Weights of a small GPT-style language model, trained from scratch on English Wikipedia: attention and MLP in parallel.
MLP neurons of a small language model. Each row is named by its layer, matrix (up: input weights) and neuron, and shows model dimensions 112-303. Each number is 128 + 24 x the weight over its row's rms, rounded and kept within 0 to 255. Numbers have three digits each.
After each neuron's rows, "fires after" lists the tokens most often just before its 100 highest values on Wikipedia text that the model never trained on.

L15.up1211:096121111165124160097125136107127150096124114158133112131120165144102145130149151100160130124150140147153118093160161097168128123122116102084175121164094138139102107141139121151118097115142094140077135109105164132123142132124165135098108105128192103132136115126166138159102134111083137156091129149122123133100076118110139156104137150122132138145144104116109148127124101180139105126137121102156119131131095127105176117150131135123163129125126103136154115072129155134144143121107082160124144128125153159141139132124152093117121149107151132166100123162142156141096107108136149138
fires after: " ", "|", "\n", "."

L15.up1934:154126146104131149115099127156147119094128115151125119132104118132123130137088169121087123136126136117157112151131110108162131138132145128094085143154156142118130104106093139155099159111111093146106152119112121159128135128161115109127120106173142075102128180134162129136085086151127080147116156108135129141120116102130143105158129110102177077140120125192089160128151132148166141126083154101104051116148101143162165109141122109155116130156174147135137155147143123124144114123098167120137106082158149138176116152155086093127112135136060124131135107129140132122122103111138106130
fires after: " |", " \""

L8.up1789:136165135101138113122135155130133166108121142112101153148150138150142127143114120158124146123122147169121157122166161099109143152135130140121110082153114102158136119073139135154085117125109131146084106171129114133136093114118163138174078141110138187133103129145107140170199123127150135147112127141189142141137087124114150127130081086108103102127141159154149119149118117136114170163099113165115124102127108128120155126117102123101153105104164138159101132119083173132117113129084108130151119107136127127150106134119132109110145097101123153148128122117107098084114106106105140132
fires after: " to", " en"

L15.up352:127145140135149149150082112087136139156098113112113121129151144147129113154123142135152100108154163136134131128150117146140170094149088119121148132139144121143106141114121140149100133104135112091121154098136148104145110166113117204114120135150130175127110107122117162129171151149077108140096123114110084146124141132135159163156134145124088121134138126148147129124115072124122197114092117140141142092142125138159172172115163090123173128087107133123163086140094144148125141158086156117117149135129119122137156132117128105141154111112113118100178136144134129148157148105128117132
fires after: " "

L8.up1253:115132149093089140140071122162148119104147146149138130139141165156110157135137116124165110132100093094130127124106156163141146131077124112143107158104129108114151181108182145152129107125165120149129134154145136096087122169117140171122127117185111135172120137182073108144131113163095129154123153120139122173143090111158151145107111134083187068165130120144122107115122127153119149128084136129154092118119108120144146128111149128118108142143141130143099132101110136147114161170132128100125142106142108144133121125131169115126107098143133132155116189122172124192149169168138109146
fires after: " was", " is", " were", " are", " became", " part"

L15.up541:166127129127115172132109121125123115093100144144140117152124087129142138139134149117112142098133118125108119138090110133148134165123123113115153176118155144141112148116166100162128101110113129168114102106092147148084112132163130142104150173096140098130144106132141134134172102142127100172126137138118160109134134111111146118135139088126166100131181109098100125107153125160164155112131121119138120139126121173147085108110111120119117165124121128079126171089151119170137177166150073104146135117115158123090123069130139158131142119130089134107146088125112091153141155111086122117
fires after: " ", " |", " ("

L15.up1890:121137100133122126119101114120140121094113162109103149183147119114144086150094161107143137133154162120113136150095094123144134129156129135127122141153143143111095140121181103179134115133163131092088126141097164107095100153137106103108153113110154127090182130122118159157157147088105163159066121098145104135116147123155111145136129122126134173161126106137105135171147118129117122101149159095116107100167107107105120103105081117121152114114128120122158117120123140141087148105121112103167109125093109129122140122134163119143142121129118161124149135161110133121124094100142118111
fires after: " ", " All"

L8.up1159:133130151163154119139133137130152158148123135115119140126134133161113116114113105111143124119099150114184163142095113096126075110092187174160086108124126114131113175122089130130071158159148094145113172144109090144119127137097164145144133146127097118132146126138140105141111094108112134156157108130172125124142120089132162146130092119105112156107108100182123152144142175173088146129090137144147069100144154131150172174101150128114140135145104093100113138094157167123110132132105146116125141121126121154120110107112170141130103165092114149129094164109169106094114129125108136121
fires after: ",", ";", " and", " to"

L8.up157:164151110143080140146079132155100144180168153156153134117097157134121135174128121128132120123139131097148147105130149133130148088127139124094101111097137106134114111141114170108144105132176111090131144128128123150151148135190171116127122129123152112112140098141165117163106099184136132081153118124124121131165114109120119116161102120083107150108145198110154148104151103136169168118128168072153118071095128140163128130133083113133121098122118086118096155089144103146153158106136134110134113129131141103114151110117137133123130145113110115098148136119146126109140109145126180156
fires after: " ", "30"

L8.up1003:164165133139114161162102142152142131156116144147149131101132126163115122152094127130138154148093124137160100146102136138106156107094152101158102112113095096125150149150139169165128111134134112145105182151130152122103142143137154132122149093140128117115128133143116111129150148131162111112145124143136059118120148136161158165122132136085110125167141099076175082117105129184089125089112161138106109115130143137181155108117094127103154123124107104163109132166111178158141130109126144105147119100126148167061081136129128136136125097128174132162134155138160081164126115109149092123
fires after: ",", " was", " in", " became", " is", " as"

L8.up292:137140098126102126152109129106114189111161137153179162162087118085118116124120143156151172110090145107115135158097101152120128136171099138140150088140138122155131143140148159131094114087127097139140144120136153151142120168137166093083068153087146107120136166153128170135111120165122159124122109157129137106124105164100160154122092093132120141126121145120162134157161136165127155097127117105140146163185123142134128137089101141093162171096164086103130124128142139134139163135154152124151111162127113110161143166127114093092104102084172113080125122137148131158120116156082108183
fires after: ".", "19", "-year", "20", "=="

L8.up930:102142153157164098107126170122128173129163110116097148146114080166149116125073138143121113095109130128132180149128077151114132117142133150095099102138111116156165122145114171156116141104115094171144141166078113162111079179095113128131142171114134118153139139133138125104107102104132102135141137127132105102135145151114139149126140135148086138130125146149105111129134138166141131132088170176143070148162135123116109169126153091136149117117142126128112152130128170175119137153128136126159118114140139124126132136090138117163071093131138133139111190124130114112115071130095115143
fires after: " |", ";", ","

L8.up1313:151137138154133146118092134141119091091089149180093127114134156118122088152145163102139142163159139165080113123104130180130128117158172142145137127141111118173120141145151140123174139097133154145130110103093135169096133164122136115115097145122147135144118174171144166144115118130162120106139141125139073140145099107142138137103113119130117157103129149135142107139116106159145141093137156090142091095132171136149127115105170142125106148134117157153093163094136142109136088096092127102112129072097127170133152105140097143123194114098116169144144116123137116105126106118176092136
fires after: " ", ","

L15.up822:098105122118116103191141102136165114127083166070156144147140106166171148102129117091173143115155128090151102110119135133106076146083163125137164114093144123099133109142120136172131145158112129100132149162141086149110154136113093147100148101129137104158130134089111165142138142110155143122097096160118139112116133114125133180132061116135123097156100168142168110127125148124096124131118167173101111101185103154148103148131139142140081105158133149131078165182138111111137221144115151085142107130162126145111131062111169171121120155159086082133097125140166115087117127099131087118
fires after: " —;", " |", ";", " November"

L8.up733:152202133112097160130135159122156137096120124130155110116121113128107116148068146128119127130129153154161119157176089153160143124149134177143075126124122127122154127145130099153144160114157096144171145113128129129111108143126118093133154156141147120057148122123128129141131125159082148119160141151135142104098140126137125118152131084126160113122167105149150147134164130112074161142105105132127113151153117112154171147115078141095155137109112126100103128080137151175129135107120155114167156136120131119153098101180125138137137115141130129193121108154143157116120129098128147092
fires after: " |", " a", "-", " an", " |\n"

L15.up1252:090131134133117097128139169126112110141086114139130147157139115150126165134152151079128148100117094124161109092147105132134123143119137187108115116114170120134154144136096129102103116097111069125121139111145136145098128115158102118169111107116143145159082132069103142165147137087136169106075125158129103095152119156083128141129095126100131107117104129185142116115115162118079117138117151129161105150151142143131142121118108101100111133143147100105124125123163071112125135073118126107111102149109105101140149130119109101152135162120118128134082112152179140114113168105135148132
fires after: " |", " En", " Fer", " CD", "eb"

L15.up1889:186140154131132147131145124118116173112140137117100121133118127114138125165115085131090115162112097111108130113175147157113116139173089136104133155120108137106062146148128132127099185160165078136106120141103144098046138115168131121127122120167121108156195143106098109149146096079123097108089112134131109122116133076134119108122154137118165110095172107143140178150104136133139132110132187157115117129129149144147116137151122136095098140072145130123132114076184123124130138138126172098112107121066104101130125100137133102127098141103120122163109099149188128161165102129106129145
fires after: " |"

L15.up387:159142138147126125146125124111111118132145115184089169133135137141142118149149177120135125112110124106129150129135114170167143114135109127117134096145092161158161094141077127122071099111133133093076122127134133107111142136154128128127150131127123128098127184145114132144142162121101117080096163161191139123110125128132106107114108086133118122115155112149143101099118183113167148125147136124100122112124099148111134130070129129103139110109148118109138092119175150119133102143117140126118136114109120124103098149126097079108119126119170146094107169119095117135124109168142141169
fires after: " ", " a"

L8.up1176:094092122112149140109141104117134131121134137161152151146119127161114112165100152140133133136127156085085150115138140162104078108171166096155109118087089096148126160141131128155111139139114139141132112147127114132101102135117138123135117094140137127114098157168119142109125119168139136127079138143149107104128092079112158121146111130128165112120142102161178115122116119105125134131137118150094158138136112131163121104133105109108176106142136120138142182108106178122087118148115160109122110145154127099168167136120101139126145110135137148148108147133142135122144090098111100120
fires after: " a", " (", " where", " became", " was"

L15.up719:132134199136119132101112142171123113162145167130129135125103133128131147141119145118147142082124104154158138135102158130141112124130149108085115109134147131126140097135124136148129140146139110108150141136067122111119150146162145142127117175095125157119139136117152118112112118104163171127097115165136132110123147082148136119158105096117153153142092130142139133134179131161134102094094099128111136127124134121120117163101140154095141108164096113115115093128112145143102124115130174146108150106115117133167137143150161096150159127107127143125160134140112125139128120161106138209
fires after: " |", "1", ";", "0"

L15.up381:128188122162152118110098122148099129124152125149111132130104161169121072146145143148123149119170121113163108151129194105099133112133073102147147095106127142152128108200123155138125181115165132127102110099118107105096136145119111083123095130135134096116160121145158130143113102108148138133119157164140150066125155121118150100096106115119125106132160155146157087134128093178148135060123138112115099078131125146122083132124157093143130152130107149140151150157152133135112094117139112132136158092136110119131134146166132162165178151160125124141119143116142080136105149132128104128
fires after: " ", "6", ",", " a"

L8.up7:120122117136135145097152122105098157152130137127131118115136127091175141132114112080170116158149136087149159095145146134142119133117165151115120134161144130125137086129156130105134114126109093131163153109094134133125106124163146159142133112118160137121172148115139145151135115154094152133118143114118107055096156144127144097128087143134120097130142082147139144125152142137137118097076139142127129109131142109150104153139090089119142166092134082098116182104153142134121150074128151097118127122120138140105150082101111126103119163098105101098176085106151097171143111155114147108
fires after: " "

L8.up1141:089097160165127183126155079127155126120115188155137088119133136127064126136130139120146142101144117117149167091135120128188136149127145116112139101076116122109139151150132152115129137097107115080104145106145147074108128128112153134151153152128170106140138123116123127120114151123122171127133155115171118135128090120129127130162114094155123100151117101140114089141104146180095144110115131166102157109170125140190132088100099130118215114167125140111109128161155198108143132106080152133158156121113135135122136113121107124124112159142129100148130094164117121148122105121095115085
fires after: " the", " The", " a", " most", "-n"

L15.up226:172101120144144118165079124090164133115123081143102143159132117185168124121132125139113120127141092122117119102101155143119099100148133107151139132108105138125110126088119114110158154143098108102116144092120126097107171142118127132141134143193111109127149135113156160133121128137096117103118107163150117128139115120123165123118140137156092150165092127131103103098174113123161119132112125127133141127139150096132125145126112146171143118160133147171129121110116141107119170139081109096155127108141126146176118117151125107155118118104103118108177115128119094094102142133134157131
fires after: " ", ".", ")"

L8.up283:123111150129122120139116087142141151143153099132152120101153124134132129106127123172154146088131157131134127150098114169128149135122159095139146097104120123112137108117151099115088159143140118131136126098131111161120147104098143173179129146110110154114129115162157148153158109108093110138128130174110129093096167119150092127152102156153120147137112063103148104091119155127082137140109076138147111158146121111129148163094144099120179110155143134137155139154176131108171186095128121119128154138122101148146145135120143094106097122103150128138165118112133111136118152115169133117
fires after: " ", " |", "0", " %", " Chevrolet"

L15.up1838:108122146126143136129121111110126133090098138149145112147132165174102121194116134136120146144116132131147132153144133133168140129120100126101108128121146134168119150177132128133112119134156119119100165125124147089122125146135130156115178126175107161157134096143163111108140121095154076159125109131147176153120111091116111081132133097134164173150151123071146130144174149170170128127100163120144107122121127102167153122090103096111124160167163117120127167139127139169118126123072119107147134142113159123147182131174178130092122103163123116120161178151117143137152187128121161131
fires after: ".", " ", " |", "–"

L15.up186:096121108091121149118111144134148116127126130097136156143077112167136147137099095108106109080176133137098117155136132129111141126134139142155165140125130103115129093120134112098145160138147120192142144107150116117154119156110141108115146166147182124057142103096126137157137110140116086117111101106136146115087129146096132131125132146141155091158147094148141136131139127159148153138099146143132100108123128099170146119136120117115134180130112181113155127131123125122143142135106133126136109183148133104171129121099090115143099160082112130101170118143113113157101132132096144156
fires after: " "

L8.up360:153102096141101143123086139155136136081118144094169082131139117147147112145108137129108165082150128117130074104085112157129135114115131089128090117159151157100108121127139138138120121116143104121134115081113156125131095125127138144157113165148166118095112154140135128130098158154163143116134137156131123100136141122143132115145101118147115111114119124134121146139124095180119140105100159123128160157133115156117141144126139174125141148156111070128108116100113136160117118108155092129166110078143093140136168112125120137096126159097153115137140117106151088110126098095117097135
fires after: " ", " C", "Early", " Early"

L8.up22:124166174110078140132128110098190126134142171128174124127126162107121145141117144159141127140190129129131089126148130176126174087102144128123123132116142129119116102136140130137143139135135121137120134119112165152106141127149124157121140141125154123081125149136124118131150133112130134125105108125144161135171102124123083110129130162105181157167134082143140126158111134161151098121164146115062136157141126175143136145128151183086115125140135092087122132131131143137163119121159158115116162166144115104145133157147081120115139152127122136188141092168089143123156127118131118104
fires after: " |", ")", " votes"

L8.up946:118111109093077104143106119094098148145129129106137125130141126132128090144134128132129108099143127107106149125151141135124089127175115080084136106112134106158086149115123140131090139143062125121100099102158110158106100120131123186156122145145112166148146138094136080113116144122119142119120107121161089107110126170110116129137122063156109079129125141109126166110111119139130153131148145148129111146120095142171144137155141124103121147170134125142114160129138086143132171116104114098137117134118082145134128126147121165157134147130111138110098093101145128100100153149134133144
fires after: " the", " The", "The"

L8.up1266:132118092103092146185111132125124111140128093139127144138115141118113096165126122109138140153131136142159129084132130152094129120101129151160128138148157133094105109110123128127121126103143151112102094120143165158084119109170100115142172162115176147112155124131134153077123140150137116158075097138117146106103105116117124087158136114083158133110113128104119129133112105123147212083123166131100151106136167151120137125110112146174141119153104112106136105097098086145118138119143106107123137094165104074119189156082150118104098153118067167102108107121144114128143121123087101154
fires after: " ", " the"

L8.up1379:080127195112117166145087141146116143111145145084110162142122125140091140124107143137125147124096127177112163139105109160149154138057141110126135089117121171108102125110120099148153145132109114132147122107158111114130097090133094174164152131145132131159161126087103145140137150137114072128152104142156163136130160123114151126117116139153104089140091136165117144131140130107137102170148158167141096137177123178193152128113077135137134089108150147137102140087122126141138156110126150151187143141155160124159127132099164130158127179081098162120119147105091120131085112123127122176
fires after: " ", " (", " and", ","

L8.up1544:141134138123110146098119143115124135139101119145131141135104136136133162123123113131141129148138125144112147064113106136075142126130114152123085106107098070151124118118154100139096124128129128141151128160145161145136090152143143122141122128169120122109136126108131121159143107115074137114120130162155144140117201110123130128108075160106108117130112138165152139134140156161123135124146162155143115129174148124111107144077131141125170133114129078149138124130131150167093153147109140104114160102097127171143137089142151156078093126123142143192152156146092118135160116103127100114
fires after: " was", " been", " is", " took", " be", " were"

L8.up1461:121131129137086161128121134144104166159156159101133108140146141143118123132121105080129138137125117136118099129137134146127125127141136068116116134101120142138086114175156076127176086134152101130085161141143176144127146145146148150136128104140169150157129176119124158132078159140110165086103121108147122089137105116155118124155116117093102137115091119137164136116103166146125168131114125120166124149125134119114135115126110137165139111139178090095150110110141173140090158138120109132166143136164131146148125117169134095122091154095134118120121131129188141159142160120138173154
fires after: " the", " a", " The", " large"

L8.up238:117159099126103124130116138112144168123112157125107164145090141106130108133095118119137097096084125124128136111097172142144123136153072122137093108109111121157168140130166156193147114121142130147120093091109151141091145159126155135124121110140137123084148107148151136147135108146100131107143139154123115095146133115117136134123120054128169119141125138132130180154119132169106154135148159167094088111119155133148107127078096173128161145118153157118137131144138161160106110177171138133099142123166123097120146119127152139105106086090147165098120147119066133104137117137123116133
fires after: ",", " was"

L8.up285:146131134134115098163091126137132138165120101143138159150126134126121153152126110080101120102148095099141102133128123138155131121110088173140159116119135142162120106130112102173170156141126097140103082085153141140142137141152144115146189152151124117092129110104123109139155129179080153146138103141155156110107097132135135108098115090136136147153150118107095163115148155128106174091143148111112090117141127107125093116108128080107152149151214121143144137140108131139096189114154112131106141181107135140180127161102137113139134113147105120158143160142105151147119116122122147119
fires after: " |", ".", " (", "4"

L8.up1357:145133132120168120165104101126134150126102138148118086133159143132132148154131104134130153095141105126140127131117160114147111161095148143130078130145086134124140108170120127088136134120102104125128158167138142116130099129088131149120091154186150152104118119122142104147091112145053117124131151150133052071130168103134210130127136134114085132145173107105162132125147124172101107136088155125081112115165124130124128136109110117110147134177130113086075164106153143145134130126122133102099140088158139146110140137099120131110128128135165140123142105139104141133140168117102144142
fires after: " (", ";", " was", ",", " his", " its"

L8.up1787:146148133127119147153104136119146117132112147155163128141150128158132108147144149122136139112100104168059144111109175160081096122150139141118114136144136145112137158139126180101089102124140070100153141131104113170137092127100152131098125098102129126107099133151106117149112105135079121131132145128163105136133104098138163123136145106137084118155129165118112078091121154119144158122094136107128112114132120140200167090105126106129107121174173138106087172069130160106111172148160112127113127096161132116129142140118098133121134117113147121123148160151135131142142146103139098128
fires after: " ", " (", "18", ",", " the"

L15.up1144:125129099119092128116112102096124188095087127122120100147166151132120128139168134149121122122126102134103121121109091158120115122129131094183153136150100187125113131092181153155124100148112099130147149083116138123127108175150102127118091082118160103119137127139087114127138147135142125110101152151138125080102083117121121137115110103104063139146096126135141117153149133087093142139085163153123133130118127158144178133164092111131149144106135097151109132124136129118130155115133121147177116090162151153159119137106119071152131119170141155098142098142130126120124133113108091149
fires after: " in", " In", " from", ",", " December", " October"

L15.up733:156101117149096160142094143146128161127156151113113144139103146129107114096130145134149148163128122118149100140105134129132133145181113157103146102111109122147164146088120098110142131145149113122158164130137116153108118137161144111114118160097141106120190178133140098130114147099178133116104156140145143083108147124109145159105087135154152134108165122088136173119162152132074127107154158172111076136148095143124101144126124065122131167159182148121152123147181146154166138047127123112142143155121174127139119147147125151121134148132121106118109105141130063095137162098093113122
fires after: " |", ",", " a", "|"

L8.up187:112155109149142165114104145083157166111147101180138138180115154150148141147089189130120104132134121105098138135131085150152156100101120151125115140094156093130100117155124122192140167148114127155139148091147104154126128157168127156164119108157106126112128117122130144157144101101136162137123126133097131089164159146151150126103157102109105111155107112095108104115166082136121140129135115121102137139125114197139114145146109126115147125136118096118155144069125147182110173104100075127127157112140114152132128132123114127161137134128132121128119133171076124113145108137119118127
fires after: " |", "|", "-", "\n"

L15.up1637:126139164154152107152149137135163141075153116120173105158139150162141102148167160079135139103144139079135133122144111141133142115124140140141145097109108134129095115162158134130108101152088122132126123102127165113092099132135083117146115142152127131129125123107180108127123104129112178144084153116126144103137121149093158135090096157130177132154115072121170121115152145133111078093144128160137101140118157155109117091153128107127149179111151103155114178084138144158152158129099124096082100127104116134185122114145144116115151164083141143124139104127174099160151149071123114107
fires after: " |"

L8.up1217:138161131114101129119110117102127147143136188161137136166133107095126150124109122121125154098081153145122172149111130140112076148121129099133121158120145105111136092111155148178111135104111144086107121133173143152140124107153146127106150129185188112125153132176132139135122130159113094135131103116142175121124100089163154124176145147077149119162146132129182154126100141167099171118114134098165109089128104141131126149129119130115099109115105073123117123118105155114146152150118086138127138126130121115112171147136168122127132103128171092128150123116152165149143082073114076169
fires after: " is", " was", " are", " were"